Weights of a small GPT-style language model, trained from scratch on English Wikipedia: attention and MLP in parallel.
MLP neurons of a small language model. Each row is named by its layer, matrix (gate and up: input weights) and neuron, and shows model dimensions 96-191. Each number is 128 + 32 x the weight over its row's rms, rounded and kept within 0 to 255. Numbers have three digits each. A neuron's up and down rows have the sign that makes its largest values positive.
After each neuron's rows, "fires in" lists the words (lower case) most often at its 100 highest values on Wikipedia text that the model never trained on. A number after a token or word is its count.

L2.gate490:104115098160174120172100087145120134147095129113125114189075151092140151186184164162105118139101124063175178124135080154096125090105108075126134107040176102150132140140133092138181119125154213109135184112122163116043132142096140168076117119155083151124134185066088135094154130144163159091
L2.up490:118130084120113089125100057132158090099047140077086115142121139144166119196139135095123166151080179115201167160144092126045106162115134088106131113098147134094163163093114078134160109190167150114134183133183153090075148137149057159107088051117066097142143123115143108097131107136108147104
fires in: "has" 79, "have" 16, "had" 5

L7.gate170:128161141114124180140081140086123108183107155132166146107152164126063144115109078109179114171174144104127140147134141136171105134157106090108084175122137179100138129108123119163140108118168205169148104143113116142116125170132103149089154120141157167115150112086138086120101166129170153151
L7.up170:107104216076082171120116183099112100133144190142155133118100173160133203159068068078101181110115155177066125111170153136140130150169125165133108100133173121153132140128110116123097130148131134141135120135143099149084086137140133143089172066172146127140141116139147168177085176147219162107
fires in: "in" 35, "to" 9, "of" 7, "or" 5, "by" 4

L2.gate68:109163095136149090118074133112145105104132130148134112096129175161157108086112116083170129076127139207176089151148080151081145157132107101134119146107086170154083120132128143150103105227122132174133085117040184177196176078075160099099117092139077186128142112131123081110137084147194103123
L2.up68:125137095150091128170063079124157143104119125143079110138115130173123068169102132196128118142171133104151139138145096113154111126133127111107133112149123176148189140128135153076114105130148164104142101146070248133101075189134160138111127154081083151121147082099079100119152106140118159117
fires in: "house" 24, "building" 10, "making" 8, "taking" 6, "wife" 6, "lake" 5

L6.gate374:095115114109095081174148142140141127123139131097165124050124154083102138070104107123097140182087067106099194162077165120164125148163106142107147159146117181160164169078099189060184183171084178137133125107124108149122124079090172159148152165139153160168133148128099123092074106144184143161
L6.up374:119081116145149118084140158165184147142153115168102070183122136153136160100184124105090132178146115114078140158066163116180166112223134092181136142159109188110091168164098146073066119113112101133089133149087120162173110056107167145113094111119150135158144137153064169115083092126115133100
fires in: "other" 30, "many" 9, "more" 8, "others" 7, "some" 6, "most" 6

L8.gate249:155111132134081132144142131066095157104131177128094118134150135175109122071108094137164171087115082162130155113116159177118112157183114080158073099123173147136180125133085117099149133101145123079110147129124103126127134166138080097189041147139081094122127095166097138176152112110083172091
L8.up249:109116088136105166138199136091173117158150182143117103163143107135165142119168125121092214138125122158111153085102126132073105114140108147076153083122135096135187168138099132146095135150141135108074120174122134139146089171099088111127094122106159136059133174115130163140120185124040157167
fires in: "we" 17, "what" 15, "they" 12, "it" 11, "that" 7

L10.gate305:093185224107120144117138136192098064124107148152127151128176163148169139143121170147132186114106100142151134077165145096127154153111126146077157094131056074193137155123101189094124121107126125104118114110166142102132087156162108136138133131085131088213078151089082132117136103149098072083
L10.up305:114107111122092169124137159103060055146109140117153150152136140085114068113152103130146119085104114133148121060150151127077098041127120137138115166106085204137113140119090111126112043093191131105156115102147116092112131163138160101118135135111092076144159127139062142130159167117136088131
fires in: "was" 78, "were" 14

L2.gate444:146145123116135140177111118106147088137143141153070168154120124134176129142134113127145087155172056125171153137117083105179131152100152100137073131097127118125113095176088147110096180151137127095160103174128099135160149159090077191109184070153161121139141138185063145129054144100161180141
L2.up444:156061120154187096128137166153107162107121072121113093120077143152128095197137111163163097120119060083171122099169136095148151149163129119159079098114134169157198098201088098094163092146130098148142104134100091145111139135101102113165125147122093102124190131156135140177100139107189144120
fires in: "after" 32, "until" 21, "museum" 11, "years" 9, "year" 9, "period" 7

L8.gate68:089162094185149105110143117130228089097095064137169080149150153109132137158156149164107077137102176067127158174061112139099144178176148082167126073103130114177156142163103151104093184149058073089081175153037101136152096154136137175139091145068137133117140144138155136159142112121144172128
L8.up68:156121151174113115134116153146121080102119107124079162090112092132125087190129138140135120114154082088086158101134109135154142019100121142136132114097086122093085087146132136116140182127113111174094148137160116130125143125057052123153071130140170165130090100149064072080129066114120103067
fires in: "made" 18, "found" 16, "followed" 9, "written" 4, "sent" 4

L5.gate63:154158105101182099074106131105177101168097148107169085106103133137117101144087155121133087133140119083130155094053119094142107120119156088099116179115050076127078131093090099115134111146098108142134107141075151157127154109146117145117155079146124177115070128099135114102120076101161117130
L5.up63:234203163122112111081143163150169111106146123118150111135118086109105099150060106171162069175127142163100147095125099134102192085139125102121167152081134109134117125116139112121127135203134122129137130086106134160110139160087102135100098170151106160122126162171100073140195112165090123076
fires in: "died" 15, "life" 12, "age" 11, "death" 9, "back" 8, "role" 8

L7.gate318:160118118128195090117088101139089108125083120118173169151140099161080162122137115131142100152160102102105178186175141147097086197127177168109066068114088127211057128177094176143126144125135112127126084191145114123135097200153144073147087102095115110150193128147073121134066175162195099103
L7.up318:134119129139156150119091077153162089121111118127149176142125117133139163148108134157118143087105142139115128094138125099169081132118172194141164127133160171116109185181120120146075159096115124116116149166119095137149151090143184125178147114098149096152175182094190179141200088157075102045
fires in: "is" 35, "was" 25, "been" 8, "camera" 6, "became" 4

L10.gate67:158088139182158087124112184156129076132149055119123150089175114158151126158121161112084135113189066120092104085178129103056071153130131137086120082188108061164106123084098100118114127170149125070175118057172144116161138149166120068118148172118137133110084154112133147191120102112158148121
L10.up67:135094115188133097116139084156060132143161120201090107159183217119094124114160172120140109146148183138124154078114106143144124122081092109126141072130166109169110164147128093123144140164102081162108153143136154101182136083130124104146131158158154060156172166090129098105127137081116221167
fires in: "the" 35, "100" 22, "10" 5

L6.gate395:151093092072106121161045139151145111132137154156115115107170116197146180165085106139125177109129142084070130164165123113102155107159184141109121160109226141114143123194160182170087098136066136137147177087129165154134161142167185156155159105145209197163109086144088098152157111126122126148
L6.up395:095110121110183068219111172130179139113125119129164104098121152120194139073134135117087163162122149131106091140165135127106198067104167068143115149116152149149164220112098140084142156139102115102097126070097136152196124130146145115074104146133128104092101200092107102129080107122155170160
fires in: "one" 55, "two" 14, "eighth" 7, "none" 7, "seven" 6

L5.gate507:135099141183172160077131083183098094107125104135146116161135123128167119041165123097145138119160084073102060083150124167181093119107121130090137097082139150167096072095191134125099120105067114127209090148127148116137131136161112126167125233097117091142166081162138115144107131088203110161
L5.up507:126071112156144118074114122147131173117128136046157124121160144108184135139159123104156188163115138134107132073173130140135150096181107151062187133145110153122097130116176122134167149145113166183065098139085112100105121142118140097179141146100101078176113127129156100154189139161177038086
fires in: "was" 18, "a" 14, "as" 14, "become" 13, "became" 8

L2.gate481:151137128141162143144115177163123149164081081126117118153136115113069090117162150140081167129123186158101174138074147086079095159158174139164092183121129150122111138100072126077068088178150127164121135121176101104145084136118132103178133174131140075104145192148151094112085086141175157143
L2.up481:142127142135203144190096140186159161161143133134121152134126114148117120141074141175144141193123143119086128101068121114120108162156130175132097146134148126113101149104087135098090093088090141116171093082148141072182095097114137159133137184142190118100128183120162136121172123112144188099
fires in: "such" 30, "well" 25, "other" 16, "along" 11, "alongside" 6, "younger" 5

L10.gate19:140103188117189128145096139152166155131104180106172156114138167159158071131129125108135177128112186159128101092129139102121051160139145122094127122060108154116109137107128200125121135156133174104098107139121076148086143126158119095140094129099087073168096138145047104137092106101140076071
L10.up19:149137127124093117114123101126035140138109084135092109122105140078153106114126162109139118136049118095140106094141106144109169087142137171130152125192146117152109151104140155110135131128164125071069128126163125132142130099095084164096088170118117107107130127146129164126129179144124033163
fires in: "was" 80, "is" 11, "were" 6

L2.gate509:086131062134199109135195115128099137120128094158121129107076143091097078090104139106149081129142158101106172154085206103084164140184143116113151152111145167134147125098071141132128156133077115140132090175164128172168188134132160099108117114136193098131092151133080104096201094152104116136
L2.up509:176126159132126112135172096213131112132126126078100088096167121156114132159132116126129088094132162061140067128143112100173155067130056110130165124174111070160149170103106176157127077122089140119138057119136146125181147157156130147162120116171187138192179145132130102152162117110128098153
fires in: "such" 31, "other" 22, "school" 21, "club" 7, "others" 4, "weather" 4

L2.gate69:139125202121184075163106135130112125090148124077100148140117116114163132105124127113121153130117128129134090135107132044155176132172161222129139151160101129094047194136182094124100138108117125094134131155159151204122140134146138088132073070145145184180176143082070085117141077101167171121
L2.up69:100063111079198071091116158112052108110162105105127112127147200138135111143136111053135096101071083182112094118105109127116121121131138080089098095090125127117158185171183076100124080152085138152130066157143114133159107152114134071136095118137120125149133187153160119179169123140177163120
fires in: "one" 60, "same" 14, "this" 7, "two" 7, "an" 6

L7.gate396:128172159142085156154102128156142138098133163077165181144133102141144118185099129136187152084111127183101097116179093139171128150190124061153132149112140124202126179189111147125080085109154144085131144153102155114162144185144077114143159144153135109196151092171143116157109128201125127118
L7.up396:163170183104054169137088143061160088157103149107110097146101173118163140133098157152167155148101217086084178154128139149159137054147193182097153132069111124129154177114090128134093143090144158092071123098121104121098133130163133172123112099155168127119191136080183139124125170092196100144
fires in: "in" 84

L2.gate162:072133098143080198132110092151147131088183176114132130149127191144090174070170184179142136089152174145120154130197117119188130079101133102135090093148071164202149184138135150146156145179109141183133147148083134120158095116100158155143059101100097145136113112098091150147106121154139111141
L2.up162:118122068151102197097123110155110163119104180158085142091113152174080175107145191140144166085119220149097174140167117126178160115116125147151096083141114135148150161137153141128115113158153139096146113163130189149137098105117166168142068142080094082096146153117100109170102077176105105120
fires in: "many" 33, "making" 9, "company" 9, "taking" 6

L6.gate60:110118146110176101074129164110168116142146135093142171185112135092113119100098121147116148089096161146133155202183141087085186108117105105098122094082116114137085094117071124095113181100132134102119142160155154117163183139122112199087125048080144167130116104133111112202123124132148133149
L6.up60:136040095147114107122156160097077107088146109115135148138099150149105086158157151132143171080110150090125187141060110120118098091115117046102137105133120152128149191136103140118142159126165203102171151121162095104069099110145169090190136094079115144164152175119117117116172169086158137186
fires in: "has" 55, "have" 22, "long" 7

L6.gate171:151134144092122139091110161166115096140095184094169139133171185134126143194114120138130143071074152133105097135184120152112156135129160123126117142107163163136136091148141081109155073129141105045153096118153118146191091131167110104103064147137104150143159079139125144059162169105131173129
L6.up171:087149170088106117110066143046126087139104135125122118168102219144174134152061079098176117098121113131054153138097143131108175118140125164139142142106140116085136099079150126098165058110172110099132137150073136113088188142165123107150135142155130141100160116068093156061129134143185124126
fires in: "in" 68, "for" 6

L10.gate226:155106113171112178126058141079120138169083088114134104072149130074105101144082087139190193124164135138107177108141113125154081193118121149128114143135096099082178121177143165145177103095165131086185118183093122105183108093153091074135125172121097167161112117121147056152170161141121098138
L10.up226:170111106151122123130140112070073127144174136180108116129150180158133139105061122165116086104145148142135104185120075146146126111117134161108194081112107215109109161163129088101108125150130099106153086175135154156119115162098050150106116155127169127138172072117158135147154132134143145086
fires in: "the" 14, "of" 10, "ve" 10, "it" 10, "to" 6, "got" 5

L10.gate253:071152151107124113090140099146119138176115180142124078153197064120122097093131064158100172127127144127131182100112152160100118126097097180151105126147128118097169144106100179085196151131168111069119136139151162132155090129086125110121068131102133074112107140066081127117099185111078132131
L10.up253:082133133133115154142167020178184172103086078156128098158170129158148143137123130085133121121173119133102124088163098160094151120167116159168167116107129067107156127129114134138164111076108105102147099154181146104112129160132118144081074135150165086082125097119068125161077143086101128072
fires in: "he" 27, "it" 20, "who" 7, "that" 6, "she" 5

L2.gate127:109066141125100124158091141093105096139101140172130156137166163115177139189098137121129168048140119118115158149106112118140102128105122109139091149109104131143143136124120149061144182126135110138169081105118150142065149127141170079112155166154119133145158151194175092122131126152081095141
L2.up127:101129144108088111158101125136066134119174131167148135099100150072156137118144190116114101096135114121118128096122104101171088132077093082071104184104122110140160109093114150098125163058117148139139103101163148122086161120163069137110101065151217129073112142206179142127126174136155122139
fires in: "goldfield" 10, "bronze" 10, "years" 9, "year" 9, "gold" 7, "apps" 7

L2.gate237:158129129071098100104113138142080141152159109170164096092080123163121124202133128150116125119125114059167048157098067088114158104144124107087129152152100136145087177126120131132115081180111132127206107121085173149126184099084094053152136113149097099114157126154164142125096123227097080075
L2.up237:123177130107085074117093126120125104131108129130169126088081097158185061154104096145132091086141175121199105152095094063186135101186110084123115132109103132117111111146080113116140093112117114115154158166127123145116193149101147140120151117125139122185164115148113125144164134217124142114
fires in: "university" 32, "ii" 17, "life" 11, "title" 8, "policy" 5, "role" 5

L2.gate309:140071126090145096141104155136182102102129119148106146101078146151177145171131106161134140131132097113059203132134123116135151125158127152151160129102142115134157181158172115122185103128119113146189092125130103114108126176142094114076131140137180146150140147143127116128161172160101163109
L2.up309:147120118123113130133106157172163119108130133128141119086059156116164142132151117142162099114140127089114151136111110132121143101159154129103103123093124180101086147185143157137145103136116084126192154165101124125103171124140082138130154147127217113208128138155152155127156193155119198139
fires in: "years" 40, "year" 21, "day" 12, "days" 9, "months" 9

L10.gate35:134145149134161097104134158124058158127086131118200090055111119191132134130129140120116160099112077116065136111114143060114113085128147147138142062152130116175145177132154159180132141174147083133125105135191087129129141119100168114150080155156064070121146130174183185122079112086214143113
L10.up35:133162091143120157112113176141068134144134137132190168153138119155145086073096195136148238120130104084150134099142129123136110092161169148143154101087138148108185131149162129088138121119170145144113172123151081096174151092118098154153110128170103022107117123121124128114104136124142113143
fires in: "was" 46, "is" 14